{
  "n_layer": 12,
  "d_model": 192,
  "n_head": 6,
  "n_kv_head": 6,
  "head_dim": 64,
  "d_mlp": 512,
  "vocab_size": 512,
  "activation": "swiglu",
  "norm": "rmsnorm",
  "norm_place": "pre",
  "norm_eps": 1e-06,
  "positions": "rope",
  "rope_base": 10000.0,
  "rope_fraction": 1.0,
  "qk_norm": false,
  "attn_scale": 0.125,
  "bias": "none",
  "tie_embeddings": false,
  "parallel_block": true,
  "init": "orth",
  "init_std_qkv": 0.0451,
  "init_std_o": 0.0,
  "init_std_up": 0.0451,
  "init_std_down": 0.0,
  "optimizer": "muon",
  "lr": 0.0138,
  "lr_mult_o": 2.0,
  "lr_mult_down": 1.5,
  "beta1": 0.95,
  "lr_head": 0.00479,
  "grad_clip": 1.0,
  "warmup_steps": 200,
  "schedule": "wsd",
  "decay_fraction": 0.586,
  "decay_shape": "sqrt",
  "final_lr_fraction": 0.0,
  "batch_tokens": 16384,
  "seq_len": 256,
  "doc_mask": false,
  "train_tokens": 113900000,
  "steps": 6952,
  "dataset": "wikipedia_en"
}
MLP neurons of a small language model. Each row is named by its layer, matrix (gate and up: input weights; down: output weights) and neuron, and shows model dimensions 64-191. Each number is 128 + 32 x the weight over its row's rms, rounded and kept within 0 to 255. Numbers have three digits each. A neuron's up and down rows have the sign that makes its largest values positive.
After each neuron's rows, "fires after" lists the tokens most often just before its 100 highest values on Wikipedia text that the model never trained on.

L2.gate259:140072101069075164137117179184132139130061147189131042116153113137105128189084163164126104173148146100192120155112146129130146153155103090095077142123109117129129125165104161158149116168161140101159120164147092194049174112166124121130176121099130129146095106157105128175191125125148215138130108187095127134118128063104088151142069126182142132142128106095122170107122140140113139139133
L2.up259:192097134126127167157164099129139175108123115169114123156092115088094135107056143167143100156139105142150121146101191070142117124098071154113034170158121129094143121180134158109117075071147110152160186076131131128113116143100106128148162116129086097143049081141119070150149168130149129140096157148131145108109098094093070153109091068127119171160107058116139130078122098150115121128098
L2.down259:124170232164122116160182080105114139125191097135164185169119091143073128204058099153152132148175145191128154131099114149098085148133142176087110124123173138112255104148165124109105134123177203124128081075145147082118151141074093147127155101175158090143168131119109105115116142149109067121136182161099125126154147160207069143147087142088099136132067102113143128102090135131131066117128
fires after: " h", "av", "\n"

L6.gate203:126117145108116167151170160106147074177101124148140132127170170081074074102153130122138141079158103083161195132130162082124172075073104099143125101107108061136087109147124102094080058115081151169100143174111130103142162114121155088150097150163149092096137179132064132098164133080155126126133166128151094061150131120190101159065148093093127145130150144170093192113163119075085099162095
L6.up203:107147109095112112133191148093127139147070148156105118105139081070133120087113100125111143135137111099096174136101099111188130139146139094136152127163081111134091095102147101060133116094091160151158127172092052144195086142181114093131118140144138138113209173139099097139142103135132100144099179106114135070122093117165114118099110189092106116120099157122132125122141094123101111112157
L6.down203:072144094148104107152107163157173099123144089131174153145173086106110112133068157202134120144191132088137113125126147148126125157116150133134114083112068149102094160112164142170147093120174106126087148147113093115142102132083101171156139149073069150175169138205110127128166103134134054132094076061179128161072078081173112120132121094071097130131139085088118136134099125159076172100077
fires after: "g", "p", "t", "w", "en", "or"

L3.gate290:074178068203156143103158146118133112046078157089096104113116143109112156158117124114116128089121158127060156136163116095194090146128090109132114134104061121157124175150137151145083131127082096150167097091084163150067135115150150153143208147193114143079136187119158102144174128157148163151083065121156163122067124206111185178099195107150142116136076115157130156135130156143113144132105
L3.up290:158154161126093135089148097097048057136056112148164093103130130132065075109126115093111112133068114108130140087150079160134171142070140136105096136096125153188052113079124120194212103115122126087107146143109093111158111110117125093145149160158117100107093090114111096122133044104147113084084130105108188121091103138093095098135160113107116138091142137100110120154137128151148046115041
L3.down290:116123106119132141108177117092128096137109100068162101095071102180118111149210097038069099081110142103096125116072178083111116148136189158089155063151132093186215145151128112078127133076214123124141125132142139189150123100119131129062067122146174107085101149100162151120111065175155154121106105134151149170097139145166135150129173142146120105099158142170171123167140146159167112075123
fires after: "r", "em", " M", " m", "am", "M"

L8.gate499:102093162117156116102105104115156135128109099098138115172123090073143085147093124148137132150141130130122136125060134167121165127129138096127061202104165096094089187087129082126072120159138170196130112189170113132107088144137116166165125078169161133096136161114122137123141100087116089172083087152094132155139095143150228150073096124102162062144139096169157132083148117122110127100127
L8.up499:139130133068166159142161080110101117100100077113145082151169116107130189064098125088179140104144100117082131082068058117163124205115106112121152148084131108112131100201122092188182193120102136145101120152114069148102117142134158128105125127099112147123097067106125031132176144115138116141122120154142060179089106073129133112114145183063150161133161153137133121141068129144151112133134
L8.down499:171136126176173139097114155146074130137112088148143068110156171180135100175148093137110149136155145075107119101064131120094113146112136079124149126100141126132102117144091118186191060095047155090137192121129061087141130128145162131090101122105193148132162130160160089128175114129104093141182120140084125113152157148097137142098140114101107141184150125106149069178070175159159148150109
fires after: " o", "on", "b", "o", " d", " O"

L2.gate433:167108120143100122108102091130130154164141170162161101084120100101086134160119092091156155154146101110084086194083159131163153158127103134067186165152080025170082160153158118103164159123140112117102081176179154161129182114182109156104163152163118141135077139112143155142161163159141172135163109147100083112163117138138151156162097114059096105066153168148118187145145113130107112141090
L2.up433:091159153140092099066125123111166145128140153126062120096136094143170117141135111118088136153110160126100063127105113199162148107134107117147077127142118047080164150114151115078139073157150118142107165155132130106099133100176100123143113091157128091198167175128139157073205157190136093152160115104109103099173026148139110139125084136109132163163098120179078115109121104169112085075145
L2.down433:048170129116132093061209126074152178157099064116090145127192145139152093138105101059098166191141120114070124091142110158133110101116155151175098127120100138139173089112078185149087100096110135154116198102132103118125150079108093093169129093142186136139189139156095131081149085170094052132169179119118121138137072139152089106091181134140146162154111146150157116140125075127101099064154
fires after: "un", "ay", "ar", "a", " R"

L6.gate188:120148125166044141158170096155095118121102117158148178164122109070116099139133126193165097137151112098163125108151096124124133159115141110125115165137091086151091198142161106181126163122115117112137154082117095167090132197117112089099134157132188159115158107124114127174112108123086139091123149149157109102137069117162176107096167111146149106069075146071171139043152169113117095194116
L6.up188:134133202144132099170124164136105115047151147154150167127068113109099089140084051108113120085222175135138142098165126140126120137051134153119041101212111120129065137159134118122103127097110122105094136107087165085103068141087150094159157154193176126074168146140129133101149137151129116109119185118216124103127143100130151076141118156110094127105201167101131133116135088067087141071083
L6.down188:154179112141150157131139163139111134101166126124105132027105095185164175136109109141123136127131153154132137124107179111151148078105148176122120144159115084076052159067141146153090083129130133065099142115138164186078159138140153095096155142143123053131105123193172101173141112086141087091099118174072159098116086088133138142174149123154113155165125067137088139095180121121151140079103
fires after: "p", "m", " m", "ro"

L4.gate98:148071098122158161187109104111109145151092147136144149137136151129098160167092142134127075102122120114118107071160155105100096178098086110126132097171142045104179140121109124163091134159077061156148146146120167133137142092159135087190153081076136138104084143162133142177188148153123153176101103106161103194137087117184139201170109067036142156128083127136171194065127136167162155151118
L4.up98:134069188123136147154120118157150143118135082129113101145119102110122120141186123112139100112189044125159136114140055121180064137111136078126128043122143115127171158158081106134159144134119172075128109181143142111111099131100093163148157132149143155114104125179133110098202079086077019133108140046115096143116157096140128157140109114153171144156155117074049175157127132107155145165114
L4.down98:151188157089123144191138122137156135136101167119123115153151122161144157097158102118126122162161065136100089167120125087214110178152145180160119131127140107101144158163130099136163116105081161068077088108185151135123134126162100192065157150149118133116069109131095100153153128157085130155147196065136083101156109149157132153072113097099155127084115096111122171127111123165157195158099
fires after: " t", " c", " St", " b", " r"

L2.gate135:207147106129108105114096110143187126165119086134127144159199180082116081105167155074156145186144159107140093195073129123125100144146069129061055113164137145140115164186120163185123123125119099135132117184127129217095133129101187137132138135108139088132111113192133126093108126154159145144073088162137099161184072141141152155149089176130139166126118134091155126111143155144097114156101
L2.up135:122125096147125139128175131150135157092086127067038217134154116169096180105083159104130087141151130156118124137147161167091079146095148118079121119111101115080145164162134143130129116125141082118083135108116176155128140109150077101158123098156106117200101123063213192182192132156062158159143143138130152149113119116053072164093112081102158132167087046141133105103191161138155116144085
L2.down135:062134115139148123124166155159165174099079218063089178111126092172127199086144126110129099102147138165127114119134179185102074140096170126101158142117099133078139124148148133072148143144128125136108134102143154092120136082153114115160109093134119124180113126019164207163149163140067132163140117157133138163109104149058094148092128095110152099118108054153114103132213135138172141124070
fires after: " ", " a", "\n", "s", "ity"

L8.gate144:136105076150087141151102132186149082089145141142174144118153147155124094117094137182096140097067060187142095186162122108130129104116108133139115155151117111167121139161079111093132105120133105167198110168104124097155150139160146113114126188154125149107097180141150141172155092126139113108084128128139171166114104115129154080134067136197116142204076114119178204179137107114163115147201
L8.up144:159194153110155118140093188159144117118165114168082142148125076146109146128145100142151114118162145195126109105144125178181141153115123151070102103162133080072138139080109190090141093162141131163142131128126124098140091206093091103148153130135178203205143134096168105111138120102145046152111077116128169123097111172110067157072110143150112121131108089177182121119096150191122120136117
L8.down144:082104117099069134108088125190155161126154163144147089083182146095099105155123116162140143122162161111147149130160088113091120133226134083113135122149133135169067149184155098146142152120108104157111180158157186108134118179177203180156133110146095071094110167123121092115140084049136104142083108134144129156120134153139133079141114130131131159171063089102150110112111111107103152114081
fires after: " w", "s", "e", "w", "c", "l"

L2.gate237:121139120150188141157070097158131105139130126118156129162125101130094127185160196161156078133162134153080106150124081109151128100179131097141164156069117160150087149123063154102109145128105179168151084123161128120109113080187061138107106150134167135064205171132139177132101138099128134125175117135146184152146160103172105095129143153060115103085155148120130133103113086132077070140115
L2.up237:134132096234205164131099130115166124141158079140076142147151099157070162135139135115120099141141200164136078140148068128121126071145176142148125112059134154148121164161073141106119131114105126152144139131103160139159132033181093132087107101087145103143128155085139153117083119112189105070193158137147181174091137169191072101145112161103162104169112138145115126094161147128115079106107
L2.down237:097156131159149158096173131104131122103111097157113115153154102150112192128068117121120106124123176151144118076134086166079135140099156148103153138164071128137230133157110180100141126141083138144114154090099148113128148103151124155112098055111139109190176134102155195155072118162179072133143140105045117121097137149178135140154135102079179144153120153129086156094175107166145121170133
fires after: "as", "is", "a", "c", "us", "iv"

L6.gate170:138096144134184215146139124160157209105098107074107107143139186136083138133124092126093117039176115147151166084102158086135119116109136118109115160121098097147121101142133127135130142148166066107081183142095160133149110114121082136151097152097091101123115152108169135132115127127126153186150167196126126102137131125146065105130108054113106128126168070159093123116137133138098119117161
L6.up170:131093150074122158131071142147138183122120162144081073118164153150097119126096092088117134059149116109121134113173168163096128164185082154096095134122121149135138111179134158176084154157141095112159183099102164150094131122147139128111134081156087089103102129164181124149121122125080116098159110173182059108125167098149092118120113074142119145089138166148110121184111135097117111102173
L6.down170:101109037149143082110145108198162148217109155184149160117133082110073111091119112146202158154140147083079160138128136134105178147159139154138135071181124092158152132154068102110119185133091136100106156127118078118084123126094116131129182102147075108090130113135130121144144082174078106116138128139099132124124116165116112063141204157172110161145056151110123148079100129066130148117095
fires after: "e", " se", "le", "l", " th", "n"

L3.gate306:111108134120179114149037141173099079058140143158129109131104091078143158148111120105171135145081108145173059078109123144096119163128078118096108078162139097125083199147099185179081135136109129149126093132087074179172097137186130120065108115105107115130089107059137153139193169112137126205097093150157140093134134091139110121132172136090147118143108107160168128060090173144112102182124
L3.up306:117174061103140112114098149122088124108150149145072097204154121122152099162120112082174163086077091130161120119102115158044094177113123160138123068081134157123103156128144199134097124164138082115078131102134120173202154166184085123120108123128168088137165112094131158063146148102147124119128103158135149146053174147132088120107101133105148107148112112158150134093098139180092184143085
L3.down306:124163119092197127125070123158161150089118113170108100182115175149128121127158155086135154098136170095135117139123127164128060124151084167188132133118059157115114072130124123093128123172198094092122112105148121101248144136154078114139126127073090122141184112068154125141074113108125106077122164160109167111103181101109165113078179064128138113193068175132136095160121121139097153123124
fires after: " l", " L", " v", "ic", " c"

L3.gate211:173082119142130118141114087189131107074101125121090096164094084112106145186174153123111122103095074111159169116153135149128080142081154161221143150147112090142070112116147201104077133121137131104156122128160111158125080142127193146122145098115130161104071115106119146150105188159121107118107125118132161117104186063250150164095136153151110087139117130123114187113158127145103144157162
L3.up211:131089139144122102117109141122121104124159118187112121165169071123089143103169161169111098133135109122194127086161152114148126120128138154118134141131107106160131017206186083098158098160094131145130120163149146151130085131102074185165181089098108121126106140138143135132159106080103106125131121145067131167151132143155146110136064204154185161131180130191105112107125122134114114153123
L3.down211:194144111125144165129098098058125112129133132169136151153117170078090131119122087127086128157171134094174127096136101152133180154164152166129167091142131120135127129137164120096177115144083193131066118138200081155101135128096080147115224107133119176133129119136185113165156093149082132124187136178170122179092123139194096124076093199139172127148181098140109136083163125156147110177161
fires after: "ran", " t", "e", " d", " c", " D"

L8.gate78:175129138144132199115180182078117132058114137071130129162145110103064142141145180109120081106130166175159125163185105108161104107159100126180111090085156150143115097161116120147097112148138147115120084141129176077136107124102169141119119112165101109140085072113085154159053134131194130142085062136179113105109104088153161111131115162149075134115136190151157095106123142146090126155139
L8.up78:112142076125126120132150138086062145130117094178129138145132166048106098137116132117075104192163135165123154122105121068177088109150108109161118123140126130064133125127086112160168109107120106060071188168142125103074118152165150179139102139080163123127127100115117128120138117078176023119103100079090125066163096127194143150114079149086156128167123136145083090094125120136140150142142
L8.down78:089131121167119125102068076095145104158154180120162086126093126086140080153141070068183112106126231109092149116121133150124110095137137138168202132124152109134190093198149099154112094148146141082123164119107088168163093116109115133186154158086138097122130176114196135145075138089152105081172154159131125195135182065103068136128070098147096137100128108178147123131102140115101124201082
fires after: "nd", ".", "ed", "up", "en", " O"

L2.gate262:162111137089138111121084093138144099098094126161109086128128155135143103143146150140136173127126135105144133163158129133110181137165098109122131152145096168135071124147113122121131150103139108173130131169124160130099149147128098169154163180089138046050124118110120194131112087180142162133169080215063095201161143067106127130071128099107141063189102104097174190157131165127191100141096
L2.up262:140084162155159149152113103142135188092134130147069150092112164106110170120099128113075089142123111076145104135172132114095096160164114174152142157109176165084196120195160108098102187132111055138110147109130126106131097119177093141161160120120077163202121164093178179194093133143190123090107109162069160117146082102083147192088154115141135105131125063077158167112189160078167137129171
L2.down262:128133172205149111127167112102129211094136086140102130135124154110088203107096110075105110134125125145092109138180129137138090139133115129128132089075181183096208148158148173120142118087116131095140116063117105094146094099119115122163154059083096202201149180116142141155133110113171059088125166115148124062157161128097137170106170111123139135086111123178134134136182121131141146083176
fires after: "\n"

L8.gate128:104117089130115160118093160103121182156170085154085143183135124114094148116094122151052074105107061215064063096119144114095062165145105117087145106147157033163126116120134103134137151177132134121062103152106180187171096111133073108114132102102101126116113111077118176121158110120149120138211081135117112163139138112152110089092125129133136157081136122094121070145148114164099171172177
L8.up128:155148183122117147166129123135079117106127169102109113106103166150120109158125112087157101099147108179071112101113154141155163127100159096064111176145098121104124158127073104094111142127224143143093160165133093114153134103142119193129127168085087127123180103151162087113166115116128068130169110148137090147095198158130171094181133148153098094145112099083193148119132094125158097107124
L8.down128:095141020123094107113140125162113102148104099196109168094040099132185153150141116156111078062165120087176122142122158098159140139116098149137174181123133157143115124118116123119163104187188062122102119083122088065142109152147169081160090152132157099103110120095136108164106194068046105099081125132124119111134129102115154140159116118126130115102078126163113161156118126078117156108069
fires after: " be", "ec", "ol", "et", "an", "c"

L4.gate504:129140117147171126096109138105082146118131160135149126135066120166078090112122144142119117108075168135089129085149169123146068115161132133144151070165126125173058097140118133119065148193144122135097159084103157126079107123121191166096153103096113119107137143083177141151127126205141201133099070112103092134094120150129128176187207146107148140113093090131125122183070084208087149157145
L4.up504:163136130136099050123119165101095107142130100109156139072069106134094159162171077139145166124133179170072207162143131130118115175101154089123118087168062124117091158120124145136099098166211143144133128074080144126078121128150129147150140156123171108103160130082160169068159117161101205079092140082151126086094133124152097152126139182119124103123062056196082107115205119123104146153091
L4.down504:185128138085083144171135118155097130109140125063146160106156035125164081124127154097139124110152104112172120109144138124135124196115123129100195101130113156110100119086133142126074097143080097127138135092065193118134168133150100108116102118093149185122170125073176130117107161064127130103150154069091155185119169087103186165116093108148134140099145130136113132158119107095123079089092
fires after: " m", "m", "om", " M", "M", "em"

L2.gate299:128116111084110117159116149155204115138120120167107072151161157089114148180124111107164135157123084146135130101105131064137135057144094180124154205130043124118171147121103172070129105141134126086093103130127116164134124150073103121129138123123134122156085167162090082129150139090075124154127102173119127149150105097175104116143123076095135132142151109136119156122108192066080136144091
L2.up299:167127174117106162167154114138209153116114104131097095133127115080129136135099089123159130203133096125178135098131178088128077071160122180143153175174138136091180148154134161090126137094159083094121099096104073132076120179076102129159125075094152140198107145153164112166148122110112081152107148174132138065113093091119111124047138140212135166142150095154126103139112106112085081127151
L2.down299:115098146163080170175135144145144142101112153089135160110108090130109093128097102092134144201100082107145095118116106154072095117122127149144138123201146096165192139120160146122109145102157157119103118124141074078103110146127145126158160113124123174162107155170122099161162087104147140087091175121092093062088088098162099119093150161186113158094122173157127034150175092156168104148222
fires after: " h", "av", "od", "it"

L8.gate139:119109121127142123157103097119135133173126110087144164095133137135145179099075077149117070119109078099218160172180130049105213051140120111157137095133124148158074123115132130145164121121101186132144108168167115105172142139098132094132114137057160126099106131081151108112141138106180102129140111103189097135132154117127138088143097179108120105159140214120124145098134139113120092122103
L8.up139:133164147113133117144164134105103108165173104133151095116123130114059131167122116133080121117149110101104091075132175040210121090170124102097134133133165105157135104141153091106140141157163159103077092113145088112091087209097144092157071094147109120114122158052107124128140051122098128104141131157102117096139066118115156123148130133068138121066105133116127100185120168138116197152118
L8.down139:083137205094132146118145147112113098115143144090126115133119100059118174152159088133156124088227128150104124104175164099130154147131125140200159121116131097160070084117127079157114106063146138111151133135119096108151138103195151133153135150154081085133128134090104133100104073098166153161103065167137121141102122110085098045116093093187097083087204060115150114097083171133165119115125
fires after: "i", "og", "p", "ip", "en", "ed"

L4.gate125:196140145102140138085146140165124092152160145100161146169121056092080119116158147101201168131154105113138125135109112139105138133144088115141134107164102202105121062103097159155013144159152139128095107118123175088103146117134158150088118122133139169083120114107148157128143077112123139139162102187161147105048167092187168118123135175138143115151120127127130078149163173106115123172092
L4.up125:086128098077131107097129140143069169135145115107114128117134091149122137199119148146090138128147094106211116110134090137053066177166118120147120137111097111082063146095164141131136067133171111157142113135076080149193108134178104121119110107069137139166126146074176187125174166126150134135097166121135085110114135160083139193088143086093096096100119135093076183099128125110107160102059
L4.down125:093155133107111134099041164188167113131121133129130112143200117111131089118041136127118162157118193121089167153150140181065101148165138131153076102114115074153106123146110139121179145159055149097116164111093127156162107155113172087123108162024184086130114134128101126110076112105145181144114116132125102109048160133143103113133143087096140156211055123169090118130156131128137147166104
fires after: "i", " al", "e", " L", " l", "l"

L2.gate147:073127188140146098130063142098101109125129115140164150103145137144111106203106095146141120166139139127123108141100154125090110103125146203106174123139172144147096183110153130134170131173102071154085131113077121185155175112199108118189129154133133125206184044106168166148165096171177103135119103186093118111123113139154120094203148121101140077127142085101148128082102117165155109142086
L2.up147:073116136149181148146122137103119089122102139119137131067146132160141146153166061093114103181157188179128104134143097123158090146143168158144117097129155090143184189109149198109166164127166142143130155167087142122129149124217123078170123135129124042195197081150127125162135095143191128077091135134054124127121152105093063129124142124183117124110149043172160090118151116168142146098127
L2.down147:079100071145150143112129083119118138160139185108115137163142138169122098116168094069137108154158155157136120125123090125178095122175155151104124081102168133126098147077132202070134110070189133159142131141118088029111156140113095117109080085166100098188178134145107126134113058114143146077177188108141126068118208116084106128109200156111114105121115131172110108130118121135100146149124
fires after: "ay", "ri", "v", " R", " l", "x"

L3.gate334:097117171154117121172103158110148090132103145126078190091136121078133102189117143121180116086134091111176076109111081160153158180087096114137111122138131146096042107141088121146090131108138153107146103148103149116110140154130130115092144080152137076063103123097120073091098172138123112130095124160168132133059155126113106154099110120089144043156098151156100082145123156081111165150136
L3.up334:128094134136109124151075154158085087145164182105105136155161093141126147159092165086159104095133158107120116149132122135072154144133114057133134164082115135176141098153142194102121160151176110121111087109075090161163103116092083094122139121150108153091130123139083149188106181177130140107103144175118113088128145109114075097152157134111115096119137151134109132129184147127065160149059
L3.down334:095130127122142121100106114123142108103137052116130087072189123148126071105120167134099093128176136123141159184129100147085108172147152121167141140086122090153106124144132103066133116146145098106163089097114155172164148078087131125113032110079132142132117109131122113154110131110121201127105140140140159089092154110094106118118156173092150171111146113133152153135094141047100105104138
fires after: " L", " l", " f", " le"

L8.gate286:051158135151172135112106136126165159129059162093135131180109096135111185107125136091167126063116092161152094189123150111115174147083123125124114155140120119160080100137150126169104126163160127132144053160101113104160086171091120155104155161086161160077102146124116157039118154118104123120137176143111106128073181123127056102128148089179119099140141135129102144108114081144178122165164
L8.up286:117124122146153138092073135189136159105117041137136126124106119114162134131149154156111105118133043165177127123099122155135201159135140152064101149094111124087118109133163175127149156146176107103117171169127119134143136132154130087128147137108138169135181134136133168131106101123127089165044131128172114094121111137168104109146101137132135191124198146178106088133133140129171120085162
L8.down286:116103099087212142151151133116101115176133144130093092092146164181162111141105120143208130041152183155139134098141207116151103157173107147085153071183132049095063120163152159141188153176108122123098161110147080175192181189154193163111134129089121135116095106109133107170146092148147086118097135099131085113106065092096145164109132110129133081135090117136155111123103132134126107091123
fires after: "e", "l", "u", " c", " g"

L4.gate398:126096098081116135154139094141139084123147137173141133175149093112080060141111128134088161160141166083097171128098102139119127116112126065117195116177061072170123125165098166104089116076107162192123114157128109122159125166141141171117209136084105104134072091174132101073143152129131139133151136120153137118169172113135118134129152127150158167119124106090122140083140099061071086216078
L4.up398:053136169080132135132115071133178130151141124215120112177098062093050133142115150169125129117108138122144126128128125141078119132099121105128143102171065096144137143169126137151127147151079147135090093178128112153157140210137119137074166176129132131111097090144119100141067143089081130085167108105110113175105162091189091127112068094105122119153104074120144155085123103126133089143108
L4.down398:166116142110170127138078126055121102146128117125180175157126135151101122152079101155138140109078192035075096133180109138120088124159115114146155119113129115126166127148126145038107168126151129082084136105107087145160109128140140080088152095108091121172111149119080060184097110146098154138171129139190066117134151106106050080072175085123137126172166094113142189114126146121112076124198
fires after: " R", " t", "ran", "R", "our"

L3.gate242:132137139149104094115159101163095131065073132090104121088119159087092111140170143169120128107130138079045107135189125136121142152110095113085072203177068078158122092178175158184067130186066125182135156109102115165111133100116143141140140102144149094093177163126128144133128104144140174135077129121132155147052108156099117149135144153107119114156117112148107089029161111154125138147132
L3.up242:134159124105134081104151157138079113108126112135111150178091180130104098104154078095100127149081134120112166126201164185106175091123140151120104119164065126108146082150129147115096160133127155151125140135130121141130147170133120153073113155172122086073148114138120147108132056135065107180115082094160123124126140095115101163140120211165090125103134190158096146129131132143097123107123
L3.down242:167172098140128133123130131137131086115104125170100153152115164116092116156120092112180158136123151145149106102141095135124124073092154119132192098140145167073093121136153123138145161138096153105061114105121113149091163157105151081149146053103095203137128135109111153165161078135108120169200145090103111095132212083141159150173152193153181145130192117149106144157117145155120085089099
fires after: " m", "m", "im", "em", "M"

L8.gate91:107122116148082127163085159149111101114094140066106113192118129100091139135160121133082133131099148167109117144126172074130084070045149177116120161123097166120143149127144173088066124096121148118072090136174119091123105104116102104091125103142154115055089139146166164190081130078104147139137094097135124109138110113122079145119098123093128150096091144194164190195146088080167117150125
L8.up91:124125161110146147152147105154122119137149095163192106150085144174111127091139139169170180059109089160086133081093191162080195096150178066190118169153146084111149074169156164071193117079153111123084099123142093113120082102150108120109184190167116110085132120076115092132131146129093158082116058135140097144093166158136155173132150092132162160160151146125111183144111114075197112171077
L8.down91:089106124115077148182127122089069105091102211171141111178140122141139178097129183136114096119083096100142139130103103129127126151166091116116132156099183149149140085097151124110122129121048082128161149108166152176078092150150163086119137109127180141135148148158078120142151155110099147182084096080136122107150169140164113134105150140158165129174114148167087204121130159153108119154165
fires after: "est", "ro", "-", "le", "or", "o"

L3.gate481:144077158090149167204141166112192125104104110184151143052130173112105125138100156132091116102093128130151119129102227157185156111095058108153116169127118144103135101152080115069109126099149112139130113145128116120148151196143141080092155112084169164121114128124057121147130095152111116135110103106134134104140109117122161143135141121177093120085104076094123123102141229159165150218115
L3.up481:130167155084116141204141158114167100115060139174161109101141148126131117134058161125123116118098124172127169119111245101162120098107085113172142188105147126070155112151103126097149160104154099103161132126141147074116170161081130102131138121138122158108096118100076047117078085198114146106143116144147073116131122068137147151074109132181141153120087079102088099097147165167099149140166
L3.down481:183152169138109124126133138176097136093105087075162106201135189156093123151122117160151109184080065123105138116102134118126159081068106158083150186148144094124183105136115126125140078109118142101132139144127162082078156148096141157166109050183117047113134084088148141106045076173135126101127113114179153138056141082128089118031132119116135071111107104096117082066077132110149118101154
fires after: "oun", "t", " h", "av", "an", "h"

L6.gate212:084096153090141146117118099089108064134190162116131050171104146077141068165116133102178107114170117090134123126156155086141133105118168088131155116126174093139080188084174141109107083126135103168103099156163110082094178077178165111165118090089135042093083146165128102143129146146109178127127167111138100106088130102110162095084171175145112114127125095152142069141099096118099148163104
L6.up212:154129165052127189167166079144112120109174112143201062098131177116145133114163140172146101117162141111100130084139156171118151111131147136121134125097153113080075144117151143106140150130144157165074134102161101095143094141179144150106159169099093170126076090146120092129148125139096149106175083115163125175121116108152117144147114091145151173125106169120130091125157092079140081034120
L6.down212:100087089117135147124123094133093112109180142117110125114163131176134146127136185068148154080175127187111133106157163076104131164135140136153145094142134145105189051093124097105157170146116157121093105180111128148129150131153097100092062112145140123149121152132150117116117145219129125156114161162125107191098199081072149153142087111158129129131078112117098074148119144143127169161079
fires after: "ou", "o", "or", "on", "ir"

L8.gate449:155115100143150144175097136140123181156085072151119138091113110034119170143145132172086154055125069119116108150135141141132129094096142195137073143180093132110119139219144107140087152133167172119094187101075144116147152133163059125110165168041155138149140130118135180157138148147079159124112097133163184136099166101096099109096130119140138147120127105093121137114061141156168162101138
L8.up449:168122076147159160134130167144169133132116092162156122126146134141025151123141122138108182126124130120122045084151093185139159169117120165144082111128119095142125173136113123104085165130135120120153123127065106131123175119178091078118165154026145126174127121150139174126131129105124145131137116125116128151109080084154128100171072075177150147174159167128107189073111152118184172129172
L8.down449:117160129109125146147164117138088106153179098129126125099086111093101105173166127076113102137092080155144120113141219148134162128170087155140080116162122094140145116035111120100099166148166143186162133022158097100096078139089140128161107122099106088179139093132162118137028191132100148104136117120121069139119125117181201080142139120135127142113119055136109076142106127098139130078140
fires after: "l", "il", " g", " as", "iv", "k"

L3.gate7:121159123182118090103092151182130121089112128120094133123091107086118139125102157134132100078153114103095080143120005134093141161082075089121061080117072127151108097128146119106085162151108135128107137160078114142112138114141149149122153114132059061165147112147167178127169119134134104156113076085144114133075112148148101167165105123094135103174084129168074116129119156097148205145038
L3.up7:162122154138087149151124099149161137081145115102125044146146176125115102154093101170143188114089173131164155107131145152116130069113082138146104094134162173189149092135105138139110107150156166039153121107149074150174110170104116123146103147144117142121114140120130172111135096131127129101119144107100199125098130077204146097092172145146122108129131133190136134163091151119096203192097
L3.down7:130150085137158133162123110068110123092102136131158077139183116127122179155130113113166092116161192191086220129167082127084129112165170125147090182085147160091145137146175190158107187137145081092146107123137142190117128121097152168166154124150118145132154157125063099149126121115175130086083088173117170150118097105146165166107135116080138098063137134095097163168060120101147177111154
fires after: " m", " l", " L", "ul", "ic", " st"

L2.gate282:130074145151153193119121060119175159109128121119128106166146182169127146115172119215158118091168134131106105152112049131061138145191117160110150142119108089148153123112081124107129110158167103130144118173078103096144100078140148097157120146142157143079117126131109162105079112134154161102117120134095125151133136107187121056101177134133135086078130133208159088152115055098120139082125
L2.up282:181123116115149172134144103129212082104113125134126083109142154119068137129084127173133096150154180085149132138147082144075157122170152166130193129126089118168145151143147162075164143091154109140114121179127144071163057101125144163130125090098130160071155153137066170096058137075124129087164138109129148178126164097161128055087124182142135141123111148198147090118106090055105114083141
L2.down282:122172135140140101140107148143198157134150113143170125111118103108042103134118105107128168105151152092167161147181094127087134093107144131213157179137068102132172152200134154065083134095167155135140121070096146082167090136167066168149090044079121073106165137133079127095119157079124119112177119087139120100141141116161091145128122107142122185128163157125160126111101145105080135119136
fires after: "z", "is", "y", "as", "ab"

L2.gate290:156153153109138115149131127145052163056084142177086097106144192107119080106153132104127137193078136081103133185136123087124124146114129127132102131144130163155116136196180106149088158143177096110137102146109123137084107078147104123119080189159139069141200165154144112145162142166147137147136046112124172109089121152158070083128186116111079108131117113135084097120137132144176123194109
L2.up290:137112170109124065137140118132056114112168162092121046116121099111101131120155150083088117148142116074105108192110105171206093155129088115119117136113076113196085106161175079090122126156143143067101164138093160177101154136141121073138104141086088070170156126142111152122169115203160094154097097091127147116044112140121074180165142123123065158119087144142093138122150122117115149162104
L2.down290:133132137076122085105098181136103129114158137106158106126058075093095131156141108100118139087130109133147115125123055207154162131141127097116196165115061145157163146123123095072097086111159118085105162183123150183148102154140120129128072171100122083102137099132119115120167145123176089145143126069115132123134146168133079146174095090089082135161141185132090099137080148187102110101150
fires after: "om", "im", " n", "um", "m"